config.toml
qk_norm = false
extras = ["capped logits"]
init_std_o = 0.00431
beta1 = 0.9
dataset = "wikipedia_en"
MLP neurons of a small language model. Each row is named by its layer, matrix (gate and up: input weights) and neuron, and shows model dimensions 0-191. Each number is 128 + 24 x the weight over its row's rms, rounded and kept within 0 to 255. Numbers have three digits each. A neuron's up and down rows have the sign that makes its largest values positive.
After each neuron's rows, "fires after" lists the tokens most often just before its 100 highest values on Wikipedia text that the model never trained on; "fires in" lists the words (lower case) most often at its 100 highest values on Wikipedia text that the model never trained on. A number after a token or word is its count.

L2.gate380:143174145141128134115098126127158141111136121159150130102163162097093152106134069133160145124113172202158100146124126123105118148142188127110112108117147109110136159137151159148172107149104125068117140140163095158100149139131127133139134130125113138127151084183121123100113144112142208098135152139152112132092146133127146165156132138122146141114113110104135132100135119116140138102141150121136102129105118129118114134111120106093125141190127129125141088164102136092118118153112112126140117124102116154147061135153115172141124113088137147119124139147121154161151106106113196115
L2.up380:144149140141115156099112158179137141132143117138152182091147115110173169122113109167138118103140142144108131186145159096096107110136153127118138097157141079110156132162122121117130160165143126124131161135179131166152165095128130144111130148120124150147150076171125110135100116106111127150123125133111128112131179170162121180099106091161144120119149088096151162106148110138142135131099138128168101124148155132123107165130142093144149101122140126106142110145124125122117116113075078123106128142103135122132094150089088157105139076156140098170128116158118140148103125127118157096
fires after: ", " 48, "; " 5, ") " 4
fires in: "and" 83, "which" 14

L4.gate265:122152119182085091124102116138133111105144164130071093111072167124130129115103110175104115107123133147108122142169167114106131150130133156139161122129164124112169107127146142120108130135133144137121114128126123118112119115119124131157143122123149142108111127101123105069162159144196096111137092068117126135106088133096129156134137100139161176100099097108135100120150132113112159088097117113126125146143127115071097111080110107089088114116106159133149143115124171123066101162112135155162118099131115156138146136121126132166110130138141127152101132100120074112139126105115100122
L4.up265:136147150135128112146148104109129102119129147103134122125124165173142132113105113130173124133091128086142158132121136117160125126114115137142108142118082156110140101138146122154135133102109156137168165154075135090161156126126133155133114115139101108116138168132125127178092142143111138137113131131113099105078058107153109107114091125115121142143084156099152140093160096109090115146124115180109124116120082128142118140141114105126135139123125115124091115130186113090073132094173131150136152136105134087119112125115131174191137108111131198148119149122125149120152119159180104102
fires after: "w" 32, "c" 18, "m" 15, " " 6
fires in: "would" 29, "can" 18, "may" 10, "must" 4, "not" 4

L8.gate261:128164145165133138152121155186183107121092124157113110067134107139130106102106120149064139137116129107171164166149112156139132188140108100118108165101120117135131141138122149162090170142125138157100166109158122153141154149148120146134116127150106136133111136145107123104123105093148133128131144181116143156133141109136148136173113164121110173102072135114166123119102132105118153143131073149144138151096132093122127124124178102168172090124133125139123124156132133111089129140138143132142130127119110133155180170142083160143133126167142110155128145117107127146105119126152138084
L8.up261:126102079160120114087140084141103112105143140152138104127180078144124108119091129100121113120115134128125130169091110144145123144143094132130157125122132139166069109139156135169136150128160177134148126135135176089118085170146122128151132142157101142082123170143105113120125123112108106101137124108113135125160100105142164113136140120148108123104132142117141168116155111167116087144114120153172123102084150140132140148111127129120181096111149122087125115144149120118107109075156114164110150092145152138140156151150110133162131169142142087169181147145172130168134154101140125138
fires after: "m" 20, "w" 19, "c" 19, "er " 5
fires in: "can" 19, "to" 19, "may" 15, "they" 11, "will" 9, "would" 8

L8.gate85:127111135131157164106120136142120143144160161119142114112113192138153146099141151137153152157160109121107148129148094186139129097134124086114120131160101126055164140117110131136151134163176124140126109112126121138118130143148162118096113082151146104113132088104164127120150096113142105166117134119117146153137156100052114128125115165164098123098103150132148108162155091116116161144131101118104161110116171164158098120118142147117124105101130157128142147116120132136169125116146146145132139131095115096144158137087091088144114075137101112171115105126131095153110148141086132086
L8.up85:157169111111133108107147090106123126122131119112113106092128163143118141065067153138144149092076138141099123159125103124161112126108120120158145076131138105122109138172119170152101109082114096113113133109136153097123114135122130122124177182170155109156132145163142118076104172103149117115112155139129133179108124138148136132168108111165080109118107185129127054091146141102143126149123151096113103135134140116150132116107124152143124149134160102108138113149133115121092135087130112092151091138147150108135142139120137131140107119142116153138161110104137155167137095112118150121
fires after: "| " 79, "b" 4, "T" 4
fires in: "1" 45, "2" 16, "3" 7, "7" 4

L9.gate246:132123122162147144126115125104109151105132148129146121109095116118133107108107141136108113132172124143166144135162072145152142106141092124130145160077094108132089113148149170146096129128128116124122149119141136158122165155143098171139112104132099155125173137154092099131109104116142087178137178146091146118122154168110152167141132110134122141152141114105092129184135145115132131126129116129122106141098168144078129078098123047153131154116136102142090144142123096169143161117128115132170138087104108115091139156114115115172129115134130156131147127107131151120163130131133177076
L9.up246:153110132130118083127158113141125076103138137107112130097115138111139122094079178136116092136147114109141120149141096123140154100169134111141146116113135121167097123153098149106088186124148157121133165126110145142163168111119170122142158142116090128119119151170144129145131113098151140137130169153106122155131192178173175124104132103121125119141123125105107138124139135111127088147147154142137132080104189113099115141090100085134134139117108075130086135137122119139122144107114109190121127122096162153110138181119154108142148153125127114142165170128143133149106156134151144115
fires after: ", " 52, "Th" 4
fires in: "who" 36, "which" 34, "but" 9, "and" 8, "these" 4

L4.gate109:138102127106157120174140104076120120138089149131160112093089155111099103123154134128153125141093145155114105132104125157146166112141128133158121119187145094135133122118150178105101146119165117140124136115120102154098101125140159135081117092158148143113131094091124143101148141147179148150092116128088135139135113099098155094144140152103117131114105101123131086148105124094119141064141147095162177154108173118092112121131151101108096122141070111127128144132133136146167143140128174126147094165115119163125172162138128099120157108098110134135129106156148162134119125141129122088
L4.up109:138159121115168106128128133124098151180154108117153174160120181176159157146129154094144134152164072160099131172148120112156103100161188121111090134131152079105110131119122107121139120111120129118157129125112121127102089117109163102089143147146146126118107099104131147162156130118140109127127149081133136108118094145132134137119130125168080160128151131120104127110137146111130135128100168140144172126148160136158117172146197149122113122170118114133105094151117152124129156117140102159118090127120131103163117154111152104111134161092165082135149154156127137140114163133154151111
fires after: "| " 48, "(" 11, "ed " 6, "ing " 6, "S" 5
fires in: "2" 29, "3" 9, "1" 9, "three" 4

L4.gate120:119099125166139142189108125152119109076112094095141114086098144126116149074126133117144117126162125129162135139134109144113106157110111096123143113101104136128171161137172098140113135093141105124088115132130168151104155143156128177145132090163129074109133110133154100099169115102138129144119152162164157148120122167113124127142121146095104138130100124119129108136083138112090098134162103146086197136120141125113099129084132102091159122153085105168107139121137155114117122113111145167153110133158125145125110109129120151146086127129109169145116098130126139182113129100129150088
L4.up120:095128094164130094133143124106143137116109106131136133115115116154130143123139170124124106134111156095137117136136125081114171153112126097096134134084140161139115124147158099126136134109126160077152119158086129106066147121123144149149138132096115100126148123153160106141132165118111083162143165170128138125122085129158144096103116126102098118117099136093163137138090128102135061158121114175131158098173110146114130113124093106149142161145144131151119168150104164139104121104168117158147134106151120112101128074155176143116077148120118135093135090134123112154106175110155097112
fires after: ", " 23, "f" 15, "g" 13, "s " 7
fires in: "including" 28, "include" 12, "included" 10, "full" 8, "includes" 7, "five" 6

L3.gate334:129103122122111090138119119127081103121123163129141092134165160117156121128129104148118125114161143144148127137150123134155107156153117112108091121143127148120141116123141112138083152152143071160125136145146117151124133154140105162111146084103112167101159107091091169113129105135125087094153104145151120108120107055141107159124136129123109142138065127130136127112147140137128121135169129145114176106108058162095103132098103151098145085098121146141116102112099131140153146125109130176123138077105122154104138157127084150139124110074120101165122102129144092132181141107120170135
L3.up334:116139123141090121147144126151100145129085126159130154128080156150123173104125135131146138146089159123124115141095080091157062138135144101116114151166069108135082150119149145115098104122138143091128120161083107111111125143138167130129153110131147112141107140129110165120133100132120133073144122111117143096143125115107122151146131161108086157141153150102112163125179109136119174078117156123093120131129138127108071124139143073103107109123116126151112195123145109116150144114142150153085175129105137107123129145114138164155118131136134153113177161134135136129183102113137126112
fires after: "| " 74, "c" 7, "b" 7, "Mar" 5, "w" 4
fires in: "0" 74, "could" 7, "bill" 7, "march" 5, "would" 4

L4.gate316:148105103151085114129133083069116149115103154153149108106105187104114114148139144149155127105172135137120129093115104143108139118149136107115108106131105156089102128149126139147137153140136112144111150143121094146080100167141120115120142103121161132118129092082098141120138164143131109165144111094139142134156154134104120137144130154098152113114157137116128137165169135128129104120116126100150146108079149107141105131094124129115094086117119102134098137089135128150110120161113131118177095093092144160090083102090106127149109158098148188154094105084167149097178110147122117113
L4.up316:133133109103151125091156143128142095097130124148120111093106124163121118103152161151088113140170154116063176126119144122136126146126113158155105099124145163104148121125147157132137143102118127159145133130103148124147090130097152089106127164081136130106158124123119146089077131133166121123135151147137122138136105200117095124125100140118124115117115111100090126145109124103142152123105168134160152101164111137129079151159081157129143097118124182089153132118118097159068112084135143130149129148163104062135150117125119102093106152163141098119129147129164138104124121154127107148
fires after: "| " 72, "; " 24
fires in: "2" 28, "22" 10, "26" 9, "21" 5, "23" 5

L3.gate37:124129119162124117119137155129117116105114141120136128117156126101114144131151158124134157105133152148103145109113075164101120121128135102128121122115164130139133112162130123156185126132119155154080115089158126145139170121135097110109093119121159149102144168171142129108129141128144130147122109147181142199136170121171091099178123125128098142112138141156096111152086139112121150131150137104125168131087114087134151080114152151126123164144089068152174130105126150121095187146147123166150144136087116142125104133134112116153139090164092124148135144133083140140096081105137130140
L3.up37:145157121142186154161131109103088089118135147108121112156143127099108124094128156120152100176107108177172141128132101120155116123162169133107091100132126125134138150173126185161155166113163103090114154126152146129131113152149101168162150126112124138092138116071101153120132129119173186113105114138143098112155089107141113097133147084080118111134111163124163119134114145142169122113115110152109117110137135130139139139127139141143138146163119125119168135173175131148131155139094111105136124115158130132146115135197160152069139133124108084128105124131143115116118128133120147121
fires after: "'" 45, ", " 9, "in " 6, ". " 5, "the " 5
fires in: "new" 53, "s" 45

L9.gate54:145133134115100113142130109155169140093122114125106082125122120166113160118117129157156154142123111159098166086135079164144160140117153136154144145153125123164116117135161189175085122169131086160115107121161146170119151119085109131130186109136132097165092138148140081147103093130100134148151136089154154137095123117165095117144151136158141136077144098137114114174093144094119146153106133067135111110137118115095110108139159141131120167120146101181126124104108144131104088136144129144138097136115134161147150148114099109134112111104135120155158109142137147129111126130107111152
L9.up54:090141143125081124102152133084144147113134146145137143083131173116117104090109136142145130163119127123160137128118117120123063133105091137162133158161126104115101152139131100153109088110136115121104153101144099110157116140145100148167144119136111113152138164172141145106179151137128111076152114181145143139122145134142117138149137110110084080157147153116105139175119104131134070117155090115087089151143135135129175095147093134152151102110169159130103140144138130117100151116117165105145129141132125149108119112120146138086077122145118141110140096117126157105147136120139122205
fires after: "m" 36, "M" 20, "p" 13, "P" 7, "the " 5
fires in: "music" 26, "public" 13, "museum" 12, "catholic" 4

L4.gate281:155133104167132120119117111101156102112138120195147107156160169120165110138134163174086149125115142138149129108113101131099113152141093121139111119091097096155145149109108106132115125096181165141101105114104134142122083154114187093133100140108128135143085107116107144100117112125141159153163118113156127162122127117102143100166157100096143103119101145124114147131120115147104137108125119098152147126061115127100116102111155175081116115110111118100135131132125104161132170105183164147114135107093144130098108116101191136120078156135148146122102147098121131134103121140125133112
L4.up281:099110124135148109142153112112137155183109128130143081093126126131118115151150144097142097171132123159110134122126141158165122147162120112131149158122114166081139127131124118131132110080093153115127151161144123166114091103148116120110130103171172141089107151118136160105125114117124180100133124138115161147124136147096131125111142119100159090125162136151126154123154067163122125084116140128150158142105156155066137136130150136106116126117111113131088133114148105152122113101131159094111092185139136150096168155151120141093153183139173121173133167089145143152105145131103146160
fires after: "| " 91, "; " 5
fires in: "2" 21, "1" 8, "26" 7, "33" 6, "36" 4, "35" 4

L3.gate177:111146122116113123111141098131119133119142143123121104133140094081115131171161099108119118140123159131120169140177132135143090122158076121148142112147160183147131125149091087142108110131176159120123110128118183180146120145132130111101095132146143153127131130155119126117144104082112153095112121121147117177119116108147131144142174155138111119097139149121120127153089101151111119125132124078101135147108156166131102149141113139111064107103107097121115110181115140159141129135095117098085076128174122147139093153112128161149130135139163075153139161105147184138133122133160126164
L3.up177:103134158103125131128133100170121137138148128136096122141149113125112198144189097077135136150135137143121164174126143154143103091147113123123144121153143155112094153126124151158142126146150162118151108142087185180176140164120130109119090121130134124134170126146111096143127090108146113162128101172106084139113108105143103139116176180145137169111147119132111128133123110134131107130120183138091105174124125156153107151159090128122109150094134158145136101139114154134125102165115119119118150175091124151145116154111113151174116137125125097112107187153124137140123114121151157120
fires after: "sc" 23, "rig" 23, "sp" 15, "ec" 6, "rit" 5, "ess" 4
fires in: "grigorovich" 23, "scored" 14, "scoring" 5, "sports" 5, "scores" 4, "territory" 4

L4.gate5:119148143090100160128132116094088105134118136070106107121100096130148126134081128152128139146138149161116170101127085134192140140152142114152083096152131114105085135117165134149147081118109134158141124097114174112138118151109122144141126110138105173141146169129160161122110166133163134120168116148165130149138095119090140179127101147109143111103088099104145089179140092087115122155168153098103114155145082118142155150124096151130143115143163096122138137120137130106092100154127167136158113154160091129125121107143112107112161104153133128127134126129128134148134112108084137142
L4.up5:136100119085097110107103101098125155155133128131158111106118108109143119114111150128120106149119141180102113113064101154092099102141113106140100064129108123117121141139099142111168119133164153148107123118111118132144113113124097120089142123184104112095107098069151119140138112116150114159133105144154125140092080166106106138116141143123131113179161206160129118138148116118165131079108105111150127126112161137117114130134146153118119093093128168104116162106156126100133101153126149095108142137125149104080151160136135136153090102171116146110135130119120132109110097088163135151
fires after: "po" 22, "gr" 20, "in" 7, "con" 7, "fl" 7
fires in: "group" 17, "position" 12, "positive" 6, "doubles" 5, "groups" 5, "influence" 5

L2.gate0:174141153116153165117133106121080097109137147162128145101100119108120136174120122144120097095127105133122175121148120100148119127141134137152150130101133106150125133098147163138103135095082103110115142115159153155126106146136142172136153141091091135129151155134134147136135119112165146137106153132079118136106138153138080131144136129119128160087106138103141159141155156078119121156162157091140126120162134088173152086111097085139145163156110143141101094129084106132129137136101095133168149154133192122097144110101102164185149125161163146125131099118138162139154130125177121139
L2.up0:126129164124162144153115097163185124135163116112132150127156111106144112118114115139110133151137102102163127149119068141116133145124114105106135132165056138114127143106154135158111155140154088120124141112135124088159158124147125178178107116138098085139124124142115092116165121133160101106142137095115116115106088104141097143144159092138155127150149082098136103130129106134081067122119127165115149179109085139126120126108141093089149114161132097106092117156128144100126131112107133135153131100085148132159135144111090154144113119159167153146124111131157122107143119165122085088
fires after: ". " 48, "\n\n" 6, "ed " 6, "ing " 4
fires in: "the" 59, "into" 29, "that" 11

L4.gate254:098117095145133099152135076125121130116118156169122109116135127146070137144149137132145136166104144119129081103125093143158138107123133113150093098132133162072122104108123132124129122132143143121118141112136144109118146143129120152149119098125121129128115113073158144111084144130135151138163078103156181146162177113147107072168127124116167127120106167115144068136127177139156125123115091114130135094167104112122111121100141141136113097084107123132123100111166176148133127116097121106165065110095094147109112110095149118160090153081157159129100147139105126139141125141118143139
L4.up254:100136145096118114114112174089140129094167094119150131114122111142113104139101185108139125124110119124141134128099108083098114123098150100132125100127169088116123135145155109095189137165128120090164132122098149136098106159136149112106186137132097134136112108101088152128117118133145146105082164139121066147158108128134101126151099111138145096089143105145130110083100121087135156139122081113168127140159095109124092112120069151125109105132121117153094110129129115094183140130151120138118134121129117125136150132122139162151130170082083153130105095158096109132121149137138140162
fires after: "| " 65, "rec" 19, "si" 10
fires in: "0" 33, "received" 12, "8" 10, "positive" 9, "7" 9, "1" 8

L8.gate360:128124090104139135127095132163153166094098157143173119156117102119091117141112154094093155113146181164122126146078143149070118148141125139144132122140121143131116126135143142157132122168125129128116123119157145127123114163145136111148136103129129116115085097123146175142172160106153116098145063108116142152139117137102136153152129125135136140091122127103101114103137136133094160111091093099132174116107141173126123155129104129080111094141091102107128137113124134149163119129101173179147120108142121075160130088113119105130106166145056110142144118081145144090118122148121158143
L8.up360:125079127151161154110138126102174126148103112110116145136129154137154115075150154120174150119120134164116134118151115134094110091168109093145154134152090142155151126116136138142126137133108155144119143112124193153144113144153132144157115109118119116117081143107175167072107146154149122133121153128087136146112113094117141091135114129152118079147134117156113095142110058153098106123127139119124126172173084156121118149123150156086105146155132105141136074138120130142142146120099140109160118123101139120177110149107159180125124117128128132127152117170163185130160142110132116097
fires after: "| " 37, "(" 15, "{" 12, "-" 5, ": " 5
fires in: "2" 36, "26" 7, "22" 6, "25" 5

L9.gate335:118141082124100131162167105104172143113139141137147092115109112087110131146124136148088128145118137143150107118152116108130131143110115116116121166147123156129119178106109145162127115173084141109119170118093128155105145133139156143116139118151084173146150131107118129130133102112162154129098108108111158166130139127143160116148114142146079139138097177166140092151097131165156147122114133130138147135103151114127122121120185129120133120123092101125083130120133121172114172132129159091159108113152104144189113132103166143086139159073121117145181096079153163123135120125106179118
L9.up335:125110126157093129108100152139075121103125118150114095130128129138111116099125133114111160166130138139087151108151147102147180096130149150095140137130123128137088110171115119107137161134115129106092113131081057084166088122094177136091167110115135155104091111136140136093165129137148111161084111077089154160126101152104138156108125116160125125117113155102145096107125142118115126175128137128089127142121070097084107159144143132151098147124126149154096169121143161145110140133129126160130133166140098121123127080127133103131129129150164092120090098145140112122150116126161112125
fires after: "as " 28, "is " 25, "was " 14, "ame " 10, ", " 4
fires in: "a" 100

L4.gate283:185115145120144144157118131089128120087146146112185115134107166133151121151104180163113130101136131086128144120166102127101147128118081136182117181156104101114164119140106162163137110122120092133143093110141151172130106151125085133138104116139094116121137133120113138102179138100175113110125154134121111160166095158121158113143121109136102133081103142128118133103123099112100118143151157162184174138137115133122117125113137114105114105143100142169102082083135146121133147120140134160136131119134118109095097134129117083129152114149131159144086122075168163125159140138140115132
L4.up283:125142155121193127143109146078119107117137128124168105146064140128133127160140125136164159139073094100139132119141129108089151181166143176127132150135143144120154105113100133120127134096119108122142134128139135126166118147116120127161113154160116093161187134187094162111096133143108135166159138151091179117141104104151090096120117119109122153109126134080123148132120105112119148117149116150140114120110133122075099103118115114116163151147146164115105081167148153116148126130109127083120091173142121174147139151135112149149108110095079133113132093145135152116151137123130118108
fires after: "ain" 29, "f" 22, "ated " 8, "ation " 5, "e " 4
fires in: "against" 28, "with" 28, "after" 22, "at" 5

L3.gate120:108135148189136154186108115156125122126158122122134144075131148138108131109118136140113127107134140136161118145151144159118117126126114114143119133142126172133142095119152115125176072128089146120082100085121100131092166141156105103111152134118166111130133131121126134083155179102156120141156175111125147139109074116115130110169122099123122152106096153147102096074116107090080124136117150092127164127124146103180142136103182101119118163121115135130120145139159110143097134113127145135134088175121107129173077136149114152170122153139118126136139123079126158114122109123153157110
L3.up120:161094107194141160131171118115120148109130122173135133128121082119152148132063156113162119136129135108103129130149125098112107120140115108134107092113073171120135131128127156087099126088083102130123146132110123111109114128164144161140125104137142106115160193136161144124128127127101169070127159079148146172100091137103108124130146119105119125133098148134131132142130136135118166147114189115153132132163173118104115167109119106147122084159071135168113114138144111143092138100105114150128099166113152111094152125152145136141129119115128161138142123110182150122126123114141118156
fires after: "in " 29, "on " 7, "is " 6, "for " 6, "s " 5, "with " 5
fires in: "a" 100